config.yaml
n_layer: 16
d_model: 768
n_head: 12
n_kv_head: 12
head_dim: 64
d_mlp: 3072
vocab_size: 25185
activation: "gelu"
norm: "layernorm"
norm_place: "pre"
norm_eps: 1e-05
positions: "alibi"
qk_norm: false
attn_scale: 0.125
bias: "all"
tie_embeddings: true
parallel_block: false
extras: ["capped logits"]
init: "normal"
init_std_qkv: 0.0179
init_std_o: 0.00316
init_std_up: 0.0179
init_std_down: 0.00316
optimizer: "muon_variant"
lr: 0.00925
beta1: 0.95
weight_decay: 0.0
lr_head: 0.00657
grad_clip: 1.0
warmup_steps: 200
schedule: "wsd"
decay_fraction: 0.593
decay_shape: "linear"
final_lr_fraction: 0.0
batch_tokens: 131072
seq_len: 1024
doc_mask: true
train_tokens: 1061000000
steps: 8095
dataset: "wikipedia_en"
MLP neurons of a small language model. Each row is named by its layer, matrix (up: input weights) and neuron, and shows model dimensions 176-431. Each number is 128 + 24 x the weight over its row's rms, rounded and kept within 0 to 255. Numbers have three digits each.
After each neuron's rows, "fires on" lists the tokens most often at its 100 highest values on Wikipedia text that the model never trained on.

L3.up2768:168133147111125149137135145133129157153152145169096147100109108104091141103138111132139129114124150122130148121136126135093107136153109118128159121123104141129129099130101095086144130136179117157099179152123116154096137082142119141153155125119155109126136110120084146121091119169139145128137100104154165147120141113126132100113123115129152107101110121135118133127169130131171159148127110112117117109149156139093140144183117149107146114110167101100131089092174110134145147092161095144131123175090126176096142135143073087106093104130153150164106131122141102146131121111133120144092125148137136070130157120129129092116141116115142164156118144136134098146138133093135151113128103109141137133169145127139104119125095116163133113102125131130179131158129134145135079109135151
fires on: " of", " for"

L3.up1375:107133131134125151158164144118116172150133115111150127125142134133036161085134109110163105152093095124139120109145139129144166126153135121140149166142152093174132145151127106117112111121156094115129157138115124140120122088122110143173113133158078142102120110111125092115108153104096141111115109156137079129125099122160118145159152125156133123118136109126144157108116121121098128158121122103149121171148142144107132102127108158138141087156154138092173147166129109107117136134105087092125154162138136163132112151155092119144117110129149141107083130114121125107157102151088124198147146120108119129129167137115142083124167133081122152149116129085135108124128116159166110136157177094131150107122151133130139153102110143090178135111137114086147162122145126115089158144125137
fires on: " |", " m", " of", " in"

L3.up2164:139112128122121101100109122089094172132160139102136171070102172101117109115146108133098125142146156117143147171119083143125119092179159139145129124111136134147147119105106119141068129145153115141098150151138164153123098147114143164126150120131144153123096116163140157099166086131118132118115070103124129118125148134148096146120102145122160085183115117145144090108128124142126079144085134112113138135155134129135098103124146142126121136140121119158118097111134146123147139088152137147161096131153109118131139117152122134128130152101105115165108107083130128100132107144113073176089130158190151156104173141114075101127104102096108148149119119087139114152128110133135156094138133119110157161122142109126095147182103099123116154109161088117172115099099176103177110167116190
fires on: " after", " of", " on", " in", " during"

L3.up3001:130096109118122126159129101134138134133119102141147125155105110100136126105133092092098160124099137116140104166082135150136139142079131124124154184122127138159123152138185133119117105085125108095119105146124107121121162164086108136119148123149110120130101112132100100169111149116125165116137126137124115164104073182135101163114086115110145142135081142111143126121087118135121116186137117141107083157133119106084096101143171103142142111158125129089079142081169126159116104158126070146122123137184121115164182125143147140130131132159128150107113083076118113155153115118175124068125114114120138151135112116103160097131123143128138104144133120124147115078102120162160111147147130147149097093151126139165145148145176147149147171144148085170164081156127130112149147134140121
fires on: " and", " the", " |", " to", " as", " a"

L3.up1821:147117132132123161120127077122087146126130116124129154138114138115105119142054115131121136096135106142150139147100150115161125169098118131116105138138131164125078122118168173121114084118132132132127112133128157138049153139136159116166134135120096142105116088124124158156106094163122145150145135159121142145127107149089090129118124166128127101147137125123164108131063104106107113168088151142111110078159086134110150085113128156123150132131121098131078137102169167123143124146142101147119109127142165155135121122148142103134128116132160138174118125122091087130117128115169125134098108093126165161137122077138103128097122128142077085154131111088136109154150119124104150127136106132100074129137150157148111122139095145136152125108174092123111122087162130102175109113109097
fires on: " of", " as", " the", " from", " |", " among"

L3.up1836:159127137108134076099153112120083116162140089123089145152155133094112130138155117134161135130107149125098116130110120157162116155133122181126137156119118120154115118170122119097111141110124139134102129121110164115137123129142145099129090133155142128107133126125095097118156145139184129101126138143193097113135128112162117113129131143147095082170187167153116126131103102125114136146160129085130155134134123105081110105108154158139142149149138149142161133122190140111132155103131117084145131152121113124162129131145114107089163117134154153114119123162145109137097101111148158117111155116149134143121120128095104103082120158139141163184133111109156106117155145167131128141132134100135113133148110134100111141130110102103137148110127105121138107114149137119153127138135111
fires on: " of", " |", ":", " to", " that", "ed"

L3.up2253:099122107174125122144129137098104126119115116177148150074085135075155195170131123130106121095136112132119153106091141148131111162136150121162141126136097169141090162154123131130120115117113136108123117138123115145110152109117107129178148095126081172103126134118153119156091123076132124104112081104143139158123106157123144115116108130079143108141130134137126133063100116110143148150122154140152065141142129120131137084122164130155172100137143100120160116110110068175140143154126123087108085102192141115144147113154138164127179107150116124152126107122076143105112152111146123123101105157140163098110143098128110139159133099129130125157124112130140126179110136150184137131157176159106110086129157146135141098115143156137130117143148092112141102144111124096113149091127128
fires on: " |", " and", " while", ","

L3.up1034:070150158099126176098121149120140155125174153138106081080148102134091175117157137171088079116103096143116098137117097164117127109160085129152075190144109105134135136152115105120173101094123094111126143137130094140134133155120138126133096148149150107134101106135154156168119099130138176128126137120136140121139120157169097131114105106143137135142128095147117099156141090101108120136154108106138176108150127132158155113147089141141155120129108147115180123116173153116169157071151123182125135094117128153149139074155125085109087132134098145097127143163133100129147135132130138158174127106135160117135176155144127112115128113147117112133067117159112110106112108113185136139091102066133141140180162087097143103110123158123148142082144117151147152084127150116103137092143137
fires on: " of", " a", " that", " who"

L3.up2422:114141111111110139164115163164179079172160089146135134095131108146109094096119137092078154100100088073104115111123145135119124128130098119164142144114144134108104124102091051143103126135098152128124145168131142133097115154178105186134096113105107101143075114116127149123156116122123153101124095116102136160152155162141146110178116169099129118173122121131089168137169097120129139127163138079096170099152122138128111090115085180114171129122106143141148107155148164112134134098136129095150096129121141148113136096149076077120145091120143156131145162092138107123108087133122118131129114110148133157174171103119122117126112119121099133114106110149148110132142132119149082113096112116135131130164158144152122098108143146115153102164132154128152130100146102142162118124152159
fires on: " of", " by", " up", " in"

L3.up2039:189138124107112133140123117131127164166129125153142118130095138069150153129133118139162129109178108101141146124149171160157103179068132165148120154145113154125096123158135155120141145080128124157071127130122106112145139142110082125126155159103157163126117117124115133123106124078101180138132138159084134119097115131130088145128104116104131119124119106092130107112121134132127115149111108161133136111148175120121124091152174166113145127149127119109129112099213130128102112144107112174082121123178138100112155134140113103158108147129097113083124164106143125134123150164103142115111102106126103135140111093126103109139157108136115151139133140128169139117128155145165093092121178107132111158151120147144102113120114096170113155072127082141120123148140089150142122109138138
fires on: "\n", ",", " and", "),", ";", " |"